Part of a small language model's weights.
Size: width 256, MLP 704 GeGLU, 17.9M parameters.
Architecture: RMSNorm before each block, rotary positions, no biases in attention or MLP, untied embeddings.
Training: a variant of Muon for these matrices, 359M tokens.
MLP neurons of a small language model. Each row is named by its layer, matrix (gate and up: input weights; down: output weights) and neuron, and shows model dimensions 32-127. Each number is 50 + 12 x the weight over its row's rms, rounded and kept within 0 to 99. A neuron's up and down rows have the sign that makes its largest values positive.
After each neuron's rows, "fires before" lists the tokens most often just after its 100 highest values on Wikipedia text that the model never trained on. A number after a token or word is its count.

L14.gate106:47 55 49 46 44 54 65 33 46 63 71 59 52 42 65 83 50 54 37 69 44 47 31 78 41 53 73 64 53 39 35 51 42 53 37 47 76 53 52 74 43 42 29 48 34 53 39 53 38 58 25 65 52 33 32 64 40 49 41 62 49 18 44 52 48 59 56 53 35 45 45 41 62 41 54 67 39 38 38 61 48 56 45 51 64 39 52 55 45 74 67 34 34 61 38 58
L14.up106:43 40 53 71 50 56 37 47 42 70 50 59 50 52 66 49 51 26 53 52 54 58 72 55 53 45 50 34 50 63 42 60 44 43 71 37 66 57 52 69 61 33 53 58 77 67 51 55 46 44 67 70 48 45 49 49 38 52 67 63 50 67 62 54 49 35 73 46 44 51 49 57 62 43 42 66 52 38 29 62 66 41 50 48 68 53 76 47 47 38 50 61 59 57 71 71
L14.down106:51 63 54 61 43 33 54 44 45 49 65 43 46 56 58 37 57 41 35 58 57 43 71 09 50 60 56 67 56 45 24 51 66 63 75 49 56 53 42 52 68 54 67 54 62 38 61 42 42 35 54 54 51 53 36 53 43 54 37 50 52 69 53 50 27 52 58 54 64 75 43 44 58 66 43 37 61 57 62 48 59 43 52 54 35 34 30 68 57 40 37 66 36 42 57 62
fires before: " Japanese" 18, " a" 13, " is" 11, " " 7, " who" 6, " was" 5

L11.gate7:54 65 56 56 42 42 34 48 53 54 40 40 35 38 50 42 34 37 57 42 53 71 30 39 42 51 68 39 32 53 45 63 47 45 35 43 56 63 33 44 53 61 46 41 57 43 54 47 63 45 39 73 54 39 45 44 68 53 41 44 46 64 51 71 50 60 48 43 71 75 36 61 43 55 46 51 40 44 54 42 55 61 65 50 55 45 56 22 51 46 55 50 51 53 55 11
L11.up7:38 61 54 43 51 54 59 56 26 38 55 57 26 65 62 47 53 33 59 48 70 56 47 37 51 46 66 65 47 56 29 34 47 50 45 57 56 71 23 53 49 21 38 72 58 43 47 56 60 55 55 27 71 61 60 53 28 36 38 54 71 47 41 56 55 42 48 41 44 47 42 52 60 78 52 48 52 69 40 49 45 42 69 58 68 42 47 28 56 61 46 43 47 41 60 57
L11.down7:50 41 49 54 58 54 50 40 27 40 63 50 55 33 62 42 46 45 56 43 60 32 51 67 40 25 42 48 37 67 56 40 38 48 41 53 51 56 60 65 45 67 54 54 25 60 59 51 41 51 66 61 56 25 38 62 56 66 53 64 54 44 57 52 41 52 45 30 49 43 62 65 43 55 56 42 50 59 50 69 47 44 76 37 46 52 73 56 57 74 35 59 60 41 55 43
fires before: " " 50, "1" 6, "3" 6, "5" 6

L14.gate435:54 59 50 52 17 52 49 52 62 47 38 49 34 34 34 21 52 55 62 67 58 51 30 61 55 42 23 56 49 56 51 43 54 48 53 74 56 40 46 36 44 54 66 30 76 61 69 31 63 40 72 48 25 36 56 49 41 65 43 43 60 57 35 58 32 61 70 42 44 58 72 47 49 26 31 60 42 39 48 57 46 39 50 44 51 38 57 29 58 37 44 58 39 44 49 24
L14.up435:31 43 37 51 55 51 50 70 60 43 35 54 44 49 52 71 49 36 50 58 30 31 69 54 62 48 45 41 65 41 53 45 53 42 49 43 59 32 46 53 58 60 68 57 53 43 48 56 79 61 53 53 45 47 57 24 51 44 57 45 46 65 48 35 59 51 44 53 33 52 63 39 57 35 49 43 75 43 52 51 56 40 49 69 41 40 47 50 57 50 49 39 49 56 56 57
L14.down435:70 49 47 67 51 48 46 25 37 58 74 47 34 58 44 27 57 50 52 60 52 60 21 48 48 42 44 48 37 55 88 43 57 53 63 47 57 71 71 61 41 39 51 48 37 60 67 56 46 62 39 58 53 44 34 47 64 64 47 55 46 57 42 57 35 38 48 26 57 28 42 49 48 48 70 32 59 69 39 70 52 54 48 40 41 23 62 47 72 53 57 51 48 64 50 30
fires before: "\n" 100

L6.gate337:51 62 42 44 42 25 53 61 30 41 71 63 48 16 60 43 28 57 59 44 44 37 52 67 43 45 48 62 45 68 44 56 40 60 38 79 52 37 39 63 49 68 28 37 50 56 59 38 41 50 66 46 53 51 48 48 48 44 34 47 43 39 30 38 49 43 38 58 40 57 46 65 60 60 53 42 50 33 28 46 60 38 69 33 51 42 35 69 40 39 64 66 68 61 66 28
L6.up337:44 72 38 65 42 48 53 55 20 47 23 50 53 57 62 62 46 34 54 48 28 45 47 62 60 63 69 41 47 63 48 56 59 34 69 44 59 54 54 46 59 66 53 40 56 51 46 51 52 48 57 34 28 54 48 39 36 31 62 35 37 47 65 44 69 60 50 55 50 55 63 48 50 52 33 57 52 53 49 52 64 25 56 42 47 43 40 58 41 41 46 38 22 43 50 46
L6.down337:34 56 48 64 62 39 35 48 59 47 38 48 74 45 55 49 41 51 58 53 60 61 43 44 35 58 42 51 68 37 64 39 61 33 23 41 30 76 48 51 47 39 44 41 37 60 39 37 62 21 66 56 54 36 43 56 51 48 57 33 43 50 70 53 47 66 36 55 42 54 56 38 61 55 58 45 55 32 49 48 40 52 59 54 60 66 51 51 47 49 64 47 42 23 60 40
fires before: "\n" 81

L9.gate255:40 53 36 54 39 44 45 58 66 35 48 53 30 46 50 25 58 62 39 45 29 51 40 55 48 50 22 39 44 64 47 70 32 57 52 63 59 58 40 51 49 67 65 52 60 67 46 48 63 62 69 44 42 45 35 45 40 43 59 49 52 48 46 74 27 62 55 77 51 61 42 50 66 67 26 30 50 42 67 49 50 43 42 52 43 50 50 51 56 36 52 40 64 46 47 60
L9.up255:54 46 47 35 29 44 31 56 65 31 22 42 66 48 44 47 61 51 60 41 43 49 66 33 34 57 54 38 35 40 33 67 46 47 20 56 39 50 41 64 34 70 59 48 59 35 59 65 52 53 47 44 36 62 41 43 46 48 72 41 41 37 49 57 31 46 56 41 29 47 66 46 44 53 30 49 44 60 40 62 68 32 48 59 34 38 49 47 36 44 50 58 31 66 40 57
L9.down255:48 41 57 49 39 34 72 55 57 61 40 57 58 53 60 53 58 48 37 60 47 49 51 24 50 46 51 53 72 46 53 61 46 49 51 51 52 47 54 57 31 44 57 37 52 45 50 38 49 35 58 56 70 51 47 60 42 46 41 43 72 67 67 34 48 32 55 60 67 66 50 53 34 57 37 41 43 48 42 34 54 40 52 54 58 53 63 50 36 45 47 26 39 42 47 76
fires before: "\n" 100

L9.gate495:46 53 36 68 36 44 45 46 51 63 36 48 59 48 44 50 63 55 63 67 51 27 58 73 51 59 64 49 56 41 61 34 38 54 49 43 42 50 38 45 54 31 54 54 64 48 32 49 40 30 61 50 49 44 32 52 36 26 55 59 66 61 25 59 49 62 24 54 47 66 52 45 49 50 35 46 53 53 46 44 59 47 49 56 50 45 69 61 59 43 49 39 42 42 62 31
L9.up495:65 41 33 44 38 58 46 70 37 46 35 40 43 50 34 68 61 34 46 51 58 50 50 61 56 48 63 27 49 49 53 62 39 56 27 53 34 32 70 42 47 41 38 48 58 58 61 46 64 46 53 48 44 64 36 56 37 36 59 48 54 36 53 61 20 34 51 46 52 58 39 43 39 54 33 64 49 51 71 48 51 43 62 63 49 56 74 41 53 51 45 46 47 43 56 43
L9.down495:38 60 54 49 28 46 35 80 62 41 48 69 58 53 43 38 53 59 66 54 50 41 40 70 39 57 62 62 41 48 65 63 32 54 28 72 61 45 34 42 66 66 78 64 62 69 39 53 47 30 71 46 46 42 45 72 46 42 46 54 59 50 39 60 51 53 39 53 45 62 53 47 40 56 44 58 31 54 58 43 49 65 38 68 43 43 56 42 46 52 60 43 59 32 61 48
fires before: "\n" 100

L13.gate300:59 71 46 68 38 26 21 45 48 37 57 42 56 59 63 41 63 51 45 25 53 60 62 46 34 34 54 31 38 58 42 59 72 45 62 51 69 48 43 50 54 62 69 42 43 37 81 63 40 46 69 65 58 42 37 64 47 57 49 60 45 50 36 46 46 66 60 52 38 66 46 56 41 56 49 55 39 40 60 68 33 72 65 47 50 62 54 44 44 62 58 40 60 46 59 53
L13.up300:42 52 48 54 63 39 47 59 45 38 39 43 53 65 67 58 50 60 52 51 43 18 36 60 45 58 42 46 67 63 51 71 55 47 55 58 44 55 37 65 37 49 48 31 53 65 37 47 33 49 51 36 59 50 67 39 58 46 46 72 66 55 59 64 69 38 58 60 44 53 58 36 51 55 41 60 57 57 38 38 51 27 70 49 56 20 46 22 62 45 54 58 48 50 68 40
L13.down300:59 87 44 46 41 47 61 32 45 35 43 58 51 58 56 54 26 40 40 36 44 64 48 72 53 43 44 47 66 50 32 20 47 32 48 38 43 19 33 66 38 61 46 51 24 65 46 52 55 33 48 52 63 48 48 60 45 58 40 65 29 60 67 52 51 59 51 57 32 46 43 64 53 57 59 30 54 59 41 50 52 56 42 44 47 50 37 44 84 51 67 50 72 66 39 53
fires before: " " 38, "1" 9, " in" 6, "e" 5, "2" 4, "7" 4

L7.gate344:40 34 44 66 66 52 67 64 30 50 38 57 38 46 36 57 28 36 66 64 61 55 66 36 42 24 51 42 30 64 48 41 54 43 40 64 28 43 58 44 46 43 39 54 41 41 38 69 68 59 41 45 79 34 56 61 46 45 46 68 50 72 33 51 47 51 43 55 52 38 46 57 52 52 37 44 33 48 45 48 41 66 58 53 55 52 53 57 37 57 69 30 52 41 44 35
L7.up344:45 38 61 43 41 46 68 45 44 76 70 80 56 53 59 94 71 59 64 60 66 37 35 38 65 34 48 34 41 34 47 37 52 55 52 51 42 44 78 47 25 41 43 58 49 38 64 46 64 57 40 41 67 74 56 67 39 41 43 39 41 69 80 39 59 45 35 58 47 38 44 56 47 41 48 50 58 50 59 50 38 59 49 61 54 54 36 50 49 44 22 25 47 41 57 44
L7.down344:62 44 46 61 49 52 41 32 51 61 63 71 46 38 37 50 36 69 45 60 41 41 65 53 36 49 43 47 54 36 50 41 43 53 43 42 44 47 65 39 52 54 65 42 43 62 54 34 55 40 45 49 46 44 48 53 50 43 38 45 38 46 48 65 52 44 30 62 82 50 63 49 50 43 36 49 37 57 42 55 59 58 56 52 82 65 39 58 36 50 40 39 42 26 41 50
fires before: "0" 17, "4" 11, "2" 11, "1" 10, "7" 9, "3" 9

L11.gate216:49 34 69 55 67 38 37 47 56 63 34 48 50 54 49 73 65 42 46 64 57 61 51 54 28 82 34 28 58 55 56 52 21 53 53 73 18 76 47 48 54 26 63 53 44 50 67 56 42 35 55 70 64 54 62 43 41 63 58 50 53 38 59 42 56 47 61 43 64 61 45 43 49 58 57 58 52 59 44 63 73 52 52 47 58 54 56 43 53 27 53 65 41 59 45 42
L11.up216:56 32 59 33 51 40 63 50 38 68 56 57 50 50 48 37 49 32 57 44 59 49 44 38 26 56 44 49 72 29 48 40 48 45 45 54 37 65 50 46 49 63 49 49 51 38 35 37 41 49 54 36 56 50 49 57 39 55 59 59 68 49 48 66 41 53 55 62 41 59 66 52 65 45 34 44 46 36 61 60 24 39 68 44 78 37 67 49 56 61 73 38 57 33 54 50
L11.down216:68 60 44 36 34 38 64 45 51 67 48 33 37 36 45 38 66 60 73 54 59 50 51 48 50 64 44 54 23 45 65 38 59 28 46 48 38 60 51 58 41 55 50 50 58 35 39 31 47 58 50 48 52 43 59 60 58 64 49 41 49 39 50 54 49 39 52 32 70 60 67 58 77 47 24 50 46 42 57 58 21 45 44 47 35 58 47 38 44 52 41 57 50 41 53 71
fires before: " " 65, "-" 13, " of" 6

L13.gate361:36 52 47 43 45 70 45 61 27 61 74 45 18 38 49 75 64 57 43 58 31 39 75 61 57 37 43 48 64 53 21 53 49 45 41 52 40 32 57 53 41 33 46 54 73 68 49 30 27 44 40 74 28 36 48 46 47 35 64 32 53 62 58 61 60 31 52 45 54 44 62 43 52 49 43 61 55 57 42 64 52 62 70 50 64 60 48 55 58 50 43 51 58 57 49 30
L13.up361:42 56 40 59 55 50 50 48 39 51 35 67 32 65 50 71 57 56 58 46 52 43 44 42 54 78 58 77 71 52 31 52 47 61 26 23 52 43 43 50 50 47 61 44 56 53 37 39 33 61 29 56 46 77 63 60 44 27 52 59 51 45 66 52 37 58 39 25 43 45 77 45 68 52 52 76 65 38 55 54 51 49 37 49 40 45 48 51 58 54 58 61 35 65 62 38
L13.down361:43 28 46 35 50 40 62 62 30 49 54 48 65 55 56 59 30 51 45 44 62 39 56 51 78 54 57 49 48 46 49 35 44 31 59 67 72 41 45 63 44 61 41 31 57 46 31 69 44 33 46 63 74 35 54 51 50 74 61 77 40 55 52 44 54 35 26 67 51 53 34 45 50 50 50 79 62 36 39 62 38 66 60 44 58 47 50 58 42 52 49 67 55 39 96 66
fires before: " " 56, " |" 14, " Total" 7

L9.gate653:54 52 25 54 44 35 46 50 30 45 49 74 61 42 61 22 63 62 49 29 49 50 57 60 48 50 48 51 21 43 27 59 39 56 54 66 48 54 22 68 75 56 53 37 43 43 52 64 62 43 45 33 52 19 47 42 49 68 33 61 55 56 50 60 54 50 49 62 38 57 59 50 49 59 61 49 43 54 64 54 48 31 55 44 60 46 67 58 65 53 25 33 46 40 57 29
L9.up653:50 44 43 66 54 67 48 59 19 39 22 54 43 36 48 51 52 31 60 60 45 60 55 72 25 47 63 35 61 56 35 71 45 40 47 45 47 49 43 83 62 39 55 39 38 39 39 51 49 52 52 55 57 40 47 43 59 43 58 21 77 55 53 53 39 47 45 56 44 61 60 63 39 40 51 61 51 52 61 31 40 33 50 56 49 38 53 45 62 42 50 37 37 48 46 65
L9.down653:34 46 48 49 40 36 51 73 65 50 40 63 37 57 31 59 46 60 48 44 46 36 52 72 71 65 63 64 56 74 44 27 40 48 40 36 64 57 44 57 36 47 72 52 58 44 39 43 61 08 43 59 62 49 40 34 47 36 76 37 36 45 45 51 56 24 57 47 61 42 48 52 49 49 51 39 57 56 43 53 53 35 53 55 75 38 24 43 70 58 54 67 50 46 63 39
fires before: "\n" 99

L10.gate125:59 39 57 26 60 48 57 68 38 72 60 44 56 32 58 58 61 39 32 22 66 41 49 78 27 60 57 54 46 57 65 40 34 38 53 47 54 65 59 53 55 73 46 39 45 54 64 58 47 53 46 59 40 46 50 41 36 34 35 59 30 63 41 49 72 56 48 65 58 54 60 48 32 32 46 49 68 33 48 50 71 39 44 56 64 61 46 44 57 52 49 73 49 67 51 53
L10.up125:68 37 71 61 52 49 37 48 51 49 64 50 44 38 45 75 37 39 50 36 63 49 43 65 38 66 45 66 45 43 58 52 46 40 51 63 59 53 42 60 48 43 51 55 64 51 57 46 56 70 43 57 55 26 61 76 21 37 35 66 20 50 61 51 69 36 41 37 43 61 64 32 64 37 62 35 57 47 48 65 80 57 57 52 46 68 55 49 59 46 51 63 26 61 28 53
L10.down125:57 44 42 36 60 40 41 55 34 49 52 41 37 54 59 45 36 47 79 38 43 54 57 16 70 74 41 76 51 57 36 54 33 56 51 60 55 57 44 48 44 41 60 28 35 53 49 28 33 27 70 55 55 71 64 56 50 67 45 52 52 30 63 35 75 29 47 27 54 43 50 48 50 60 47 40 49 55 60 54 45 27 35 54 42 55 60 45 50 58 39 62 37 58 45 80
fires before: " of" 35, " in" 12, "," 6, " for" 4, " to" 4

L13.gate447:56 24 41 59 53 51 71 51 46 31 39 48 54 44 45 55 60 40 50 54 38 58 64 50 39 53 57 40 61 60 26 44 60 44 51 59 38 60 51 56 59 44 35 32 55 65 46 50 34 73 39 54 53 31 59 63 33 56 54 53 53 52 34 40 58 52 64 71 55 52 76 48 48 52 34 80 37 74 59 60 74 60 54 58 51 52 54 49 63 25 58 50 56 63 60 62
L13.up447:45 42 43 58 44 60 76 45 29 62 72 62 30 44 43 54 56 45 39 44 54 39 68 34 30 46 62 55 67 68 32 48 51 41 46 73 44 60 25 55 38 34 69 48 58 50 39 82 59 41 46 64 35 47 58 37 31 53 48 50 52 60 55 53 54 39 43 47 46 30 70 52 57 67 35 58 29 37 43 64 66 66 35 50 60 53 59 42 52 33 60 75 53 42 55 55
L13.down447:47 34 60 56 44 44 20 51 35 36 42 61 43 38 54 58 58 51 39 55 49 55 48 65 65 60 60 44 30 60 08 39 70 39 49 41 42 49 68 48 34 49 49 61 37 46 65 51 43 33 53 42 52 33 75 53 53 65 57 44 44 58 53 66 40 58 44 53 46 51 53 43 55 54 71 44 33 39 55 43 53 35 69 58 66 43 45 41 27 58 61 72 55 50 63 67
fires before: " " 49, "-" 40

L14.gate291:44 51 30 39 62 55 58 39 61 49 45 48 18 32 53 63 23 27 53 53 63 36 70 62 52 29 50 39 34 68 48 68 57 43 34 50 67 39 44 60 50 70 50 52 59 43 43 41 21 49 42 49 51 36 69 51 62 34 48 72 36 49 50 46 54 40 58 51 47 58 56 66 51 36 59 49 56 50 68 51 64 54 57 48 57 49 64 45 53 48 37 52 57 72 65 57
L14.up291:40 68 71 55 48 40 42 59 51 45 40 46 64 84 47 67 50 56 54 38 46 49 25 67 49 68 50 53 55 43 58 56 54 72 58 78 61 55 59 50 57 53 47 51 43 45 62 65 56 41 69 40 60 38 58 38 67 49 37 51 56 59 75 35 38 53 45 62 50 27 60 36 52 33 46 38 62 50 33 40 54 47 69 64 57 37 57 27 55 61 67 44 12 46 53 39
L14.down291:65 46 52 55 53 53 39 58 41 49 52 28 55 22 39 22 31 41 58 43 51 53 50 47 49 28 62 38 49 51 48 68 34 51 55 42 69 45 67 49 71 63 55 46 40 40 53 39 40 56 36 51 36 55 46 50 30 48 64 73 32 31 37 32 43 60 57 28 63 62 46 61 72 47 36 39 38 60 48 45 64 42 75 59 57 50 50 49 43 46 32 62 35 80 55 70
fires before: "4" 20, "3" 13, "7" 11, "2" 10, "5" 10, "1" 9

L2.gate615:58 46 45 50 70 55 54 65 36 69 66 53 42 59 29 69 55 11 55 67 56 37 62 72 73 58 47 65 79 51 43 52 50 46 61 60 37 67 49 39 38 37 53 42 36 42 68 56 43 57 56 75 54 46 41 57 53 66 65 48 48 45 59 42 51 43 73 57 74 39 43 69 61 58 67 82 59 63 67 60 64 51 49 51 41 37 51 43 58 54 49 68 52 49 52 54
L2.up615:45 40 49 38 34 58 59 51 30 53 35 46 43 55 49 74 61 23 44 63 51 39 48 67 52 56 51 46 82 42 63 54 67 48 63 56 54 65 46 32 39 61 58 35 70 47 58 63 44 49 54 61 43 43 41 42 54 43 47 38 58 34 54 44 53 56 48 57 58 40 65 57 49 68 88 35 53 45 45 48 59 43 38 46 50 53 43 62 63 53 50 67 51 44 57 73
L2.down615:54 45 38 44 42 63 52 74 51 51 49 43 50 53 42 65 36 37 66 60 60 48 43 75 45 47 35 58 92 41 60 65 52 60 47 37 58 43 56 40 53 54 44 53 51 47 37 64 60 50 52 55 28 60 51 37 67 15 49 47 62 50 43 44 46 55 65 40 43 54 68 57 53 56 59 43 49 20 38 54 60 41 29 52 63 63 36 50 56 50 66 56 51 34 47 54
fires before: " " 41, "-" 15, " Al" 5

L7.gate388:40 61 56 64 40 28 27 39 44 60 51 54 61 58 56 40 76 31 34 48 39 57 52 18 59 39 58 57 53 52 36 46 37 47 66 67 73 46 42 59 43 42 52 48 47 57 53 26 53 47 56 34 26 67 49 63 49 48 44 40 58 47 47 32 39 50 39 46 70 52 38 55 48 25 75 51 49 56 15 52 52 65 55 48 51 58 50 55 55 34 67 34 42 30 31 54
L7.up388:41 71 38 42 47 61 45 44 59 39 62 60 62 76 56 59 36 43 62 36 57 30 46 40 63 52 48 61 40 50 66 34 45 47 59 58 54 60 63 45 38 60 71 49 37 61 51 39 47 61 33 48 65 47 39 67 36 51 39 47 65 47 69 54 56 45 55 67 41 32 56 55 27 45 53 29 67 43 42 65 45 52 64 54 25 52 52 53 41 44 52 34 30 37 56 27
L7.down388:61 41 54 50 48 63 49 33 48 48 50 54 47 68 51 48 39 42 46 53 39 47 37 35 43 33 38 68 65 52 55 77 37 37 46 53 44 49 53 39 52 65 69 52 57 39 48 32 48 46 64 41 51 53 58 58 40 55 67 60 47 44 56 67 34 36 63 57 40 63 73 55 66 34 67 73 81 45 54 46 54 59 60 65 49 66 72 45 68 44 52 44 71 50 26 54
fires before: " " 89

L9.gate523:51 52 44 38 42 32 61 48 67 55 41 42 56 52 48 58 40 70 44 32 38 32 47 57 40 56 56 48 40 68 30 55 65 43 55 64 39 17 41 69 53 58 66 30 44 64 41 60 43 51 24 61 33 36 49 30 51 60 54 42 66 46 45 61 32 60 32 60 40 35 58 43 36 52 71 54 59 51 65 54 60 46 69 26 35 40 35 44 15 45 35 30 44 46 51 36
L9.up523:59 35 60 37 61 45 20 45 47 43 33 37 49 72 33 51 40 36 52 54 25 41 50 38 44 48 72 59 54 60 32 30 52 47 27 77 52 73 45 36 57 61 35 57 38 81 58 57 61 48 56 45 47 50 71 57 38 48 58 43 60 44 45 37 54 55 53 51 26 40 48 43 45 65 42 63 45 56 50 58 46 30 63 64 44 23 42 34 58 64 59 52 64 50 56 53
L9.down523:40 33 57 39 75 54 52 51 36 64 60 47 58 58 64 52 43 34 66 66 48 59 44 61 39 38 42 60 38 56 46 31 47 70 58 68 30 49 52 31 50 47 44 31 26 38 44 51 57 37 58 47 53 31 60 52 50 49 40 51 53 37 38 45 78 18 54 52 60 43 46 60 47 67 46 43 58 38 58 46 48 24 48 42 40 48 58 36 65 57 63 61 63 55 48 64
fires before: "1" 27, "2" 13, "3" 10, "," 8, "4" 6

L9.gate477:24 34 72 56 59 46 40 42 26 54 73 56 46 50 53 34 61 50 47 62 32 44 46 57 46 44 67 66 40 59 23 58 55 47 74 54 44 45 60 49 37 49 30 64 67 50 52 60 42 58 69 35 40 18 64 64 52 26 68 52 62 63 42 47 40 49 42 52 55 51 49 53 58 50 41 62 65 30 39 34 71 43 47 43 45 61 50 59 58 50 21 47 57 41 51 35
L9.up477:43 54 53 44 53 36 45 41 39 50 41 40 67 40 46 33 65 52 61 50 35 46 56 46 56 46 39 52 53 87 44 37 61 44 44 61 51 70 67 46 57 63 56 56 54 37 53 34 42 45 38 38 62 43 49 65 53 38 48 51 75 49 65 43 64 39 43 69 46 32 49 62 53 66 62 39 67 58 28 55 56 36 48 45 35 49 43 35 56 51 70 34 44 20 45 50
L9.down477:42 46 68 55 35 70 62 54 57 62 41 45 42 74 43 67 44 66 63 44 44 68 57 32 47 45 53 54 52 47 55 39 62 39 56 34 45 58 58 56 51 59 42 50 64 60 61 43 45 48 50 56 43 58 59 53 54 57 55 41 40 55 64 38 42 29 52 66 29 51 58 67 43 29 50 64 50 62 45 61 44 69 40 30 71 64 51 49 32 55 82 46 69 58 31 58
fires before: " " 64, " |" 10, ":" 7

L9.gate374:44 68 58 40 59 46 42 49 31 55 28 56 36 37 38 37 60 48 69 34 68 42 59 57 33 48 67 52 51 36 33 31 45 78 35 44 46 53 36 59 42 45 51 49 47 23 45 61 63 59 60 28 73 35 43 41 38 64 57 47 55 56 28 62 43 66 58 43 65 56 63 50 34 59 28 52 63 38 62 46 50 35 47 58 85 47 65 32 25 63 53 58 31 65 51 38
L9.up374:59 43 51 40 57 46 59 63 45 49 35 54 40 59 50 50 49 79 45 51 65 44 64 80 57 41 37 36 50 55 61 58 44 39 41 46 56 22 57 58 56 64 59 29 76 32 41 46 47 61 54 33 85 41 72 61 52 46 67 56 40 40 48 74 37 56 57 49 44 51 53 46 42 57 67 49 61 59 52 39 70 41 57 35 76 45 39 28 53 54 50 51 44 75 48 46
L9.down374:63 47 50 58 37 50 36 51 48 52 29 63 27 60 50 26 48 79 63 47 54 73 54 50 24 56 65 37 50 53 55 36 39 61 47 71 31 33 54 60 41 57 58 62 46 51 29 50 61 43 63 58 55 56 28 45 40 70 59 25 30 55 18 50 20 37 33 33 50 59 38 53 34 56 43 46 55 29 46 57 55 41 44 56 53 44 77 46 66 53 36 43 48 48 55 37
fires before: "\n" 44, ":" 6, "lum" 4, "ign" 4

L13.gate308:61 55 60 43 51 44 52 39 58 63 49 38 66 47 55 61 56 48 18 56 52 66 50 51 48 51 56 43 42 47 52 49 41 32 68 33 41 77 38 40 52 50 28 54 57 60 37 61 58 46 52 51 41 60 28 54 53 43 63 55 56 41 42 47 44 57 34 69 42 51 60 36 65 53 61 62 50 59 57 60 56 53 74 56 52 50 55 46 38 62 41 44 54 52 59 18
L13.up308:26 72 41 58 68 54 55 57 45 41 40 38 66 49 39 51 45 58 44 57 32 45 30 71 50 50 46 52 32 14 60 76 42 38 65 56 78 54 63 52 60 43 60 49 51 52 45 46 63 61 46 33 49 45 36 15 55 47 31 49 26 50 65 46 52 43 48 41 42 37 52 37 64 47 62 53 64 45 49 50 56 63 71 59 66 42 52 62 69 54 60 50 46 48 49 18
L13.down308:51 47 50 54 57 54 50 48 39 63 58 47 34 67 49 50 43 44 50 64 28 54 48 08 50 42 48 48 49 82 55 67 49 69 40 76 57 28 46 42 48 56 60 42 57 35 56 46 40 33 54 45 65 54 67 69 65 33 47 67 32 46 56 60 39 32 44 72 57 58 43 42 45 60 53 40 59 60 54 41 50 24 83 47 49 42 53 44 72 83 43 68 45 67 71 59
fires before: " in" 20, " and" 8, " by" 8, " on" 8, " to" 7, "," 6

L13.gate217:44 58 55 51 49 61 53 54 37 47 52 35 62 49 39 30 43 52 56 60 42 31 31 35 44 50 39 27 46 40 32 65 57 66 62 73 41 56 61 43 61 43 51 31 54 53 68 67 38 52 47 59 57 27 50 44 35 62 63 41 53 61 59 49 36 47 45 65 34 37 70 61 45 29 53 48 53 55 55 40 40 37 62 49 39 61 43 57 39 60 39 37 56 46 55 33
L13.up217:46 57 54 42 44 60 50 47 32 52 36 59 68 51 49 49 60 42 24 95 62 39 48 26 38 46 50 38 57 26 41 51 40 52 62 51 66 59 78 47 61 29 48 31 47 44 50 56 44 51 56 26 49 57 65 50 25 60 53 48 58 25 62 62 30 55 35 57 31 39 69 42 43 58 54 61 42 58 45 53 39 54 58 30 38 64 32 51 56 63 34 42 54 44 54 43
L13.down217:36 34 51 58 41 42 41 39 31 43 51 64 40 59 52 30 43 37 48 62 40 58 71 30 69 56 56 32 61 62 21 47 43 44 51 52 57 51 60 52 58 56 52 44 40 50 42 44 57 41 72 55 58 45 46 56 44 62 50 57 56 48 60 40 58 59 39 47 41 48 59 58 42 64 31 48 47 72 78 30 55 23 41 52 47 57 61 46 49 47 44 68 58 45 60 41
fires before: " " 45, "2" 9, "3" 6, " July" 4

L14.gate546:69 34 54 49 57 50 53 53 18 51 41 42 39 63 65 41 40 47 54 51 52 55 40 64 49 43 48 46 41 41 43 51 33 50 82 55 60 43 34 51 49 47 34 74 55 49 59 54 45 62 74 41 43 47 55 41 52 39 55 37 48 52 61 30 65 57 52 58 43 40 66 51 62 55 64 58 79 31 61 54 60 45 91 52 56 80 46 68 70 58 59 57 64 68 53 36
L14.up546:44 63 55 48 67 44 47 48 32 42 39 52 63 58 50 70 53 41 42 49 50 52 45 59 50 46 53 48 40 41 38 53 41 46 49 48 57 63 53 50 38 53 57 61 70 35 57 63 64 67 47 39 37 42 62 52 33 28 70 48 64 61 71 30 46 61 44 57 45 32 39 51 59 46 47 45 39 29 43 71 48 67 76 57 52 48 51 65 45 66 32 53 58 59 48 16
L14.down546:52 44 35 57 50 55 50 47 39 54 68 51 51 56 40 45 52 61 54 70 45 51 63 00 49 37 30 51 52 81 28 42 40 55 47 63 58 38 54 55 56 54 49 28 56 40 60 59 42 51 50 37 59 54 57 54 44 52 29 55 52 47 24 56 48 70 61 53 44 39 45 46 46 44 51 48 67 41 48 42 49 57 87 53 44 53 48 38 59 51 43 41 46 62 54 59
fires before: "." 16, " by" 11, " to" 10, " in" 10, "," 9, " and" 7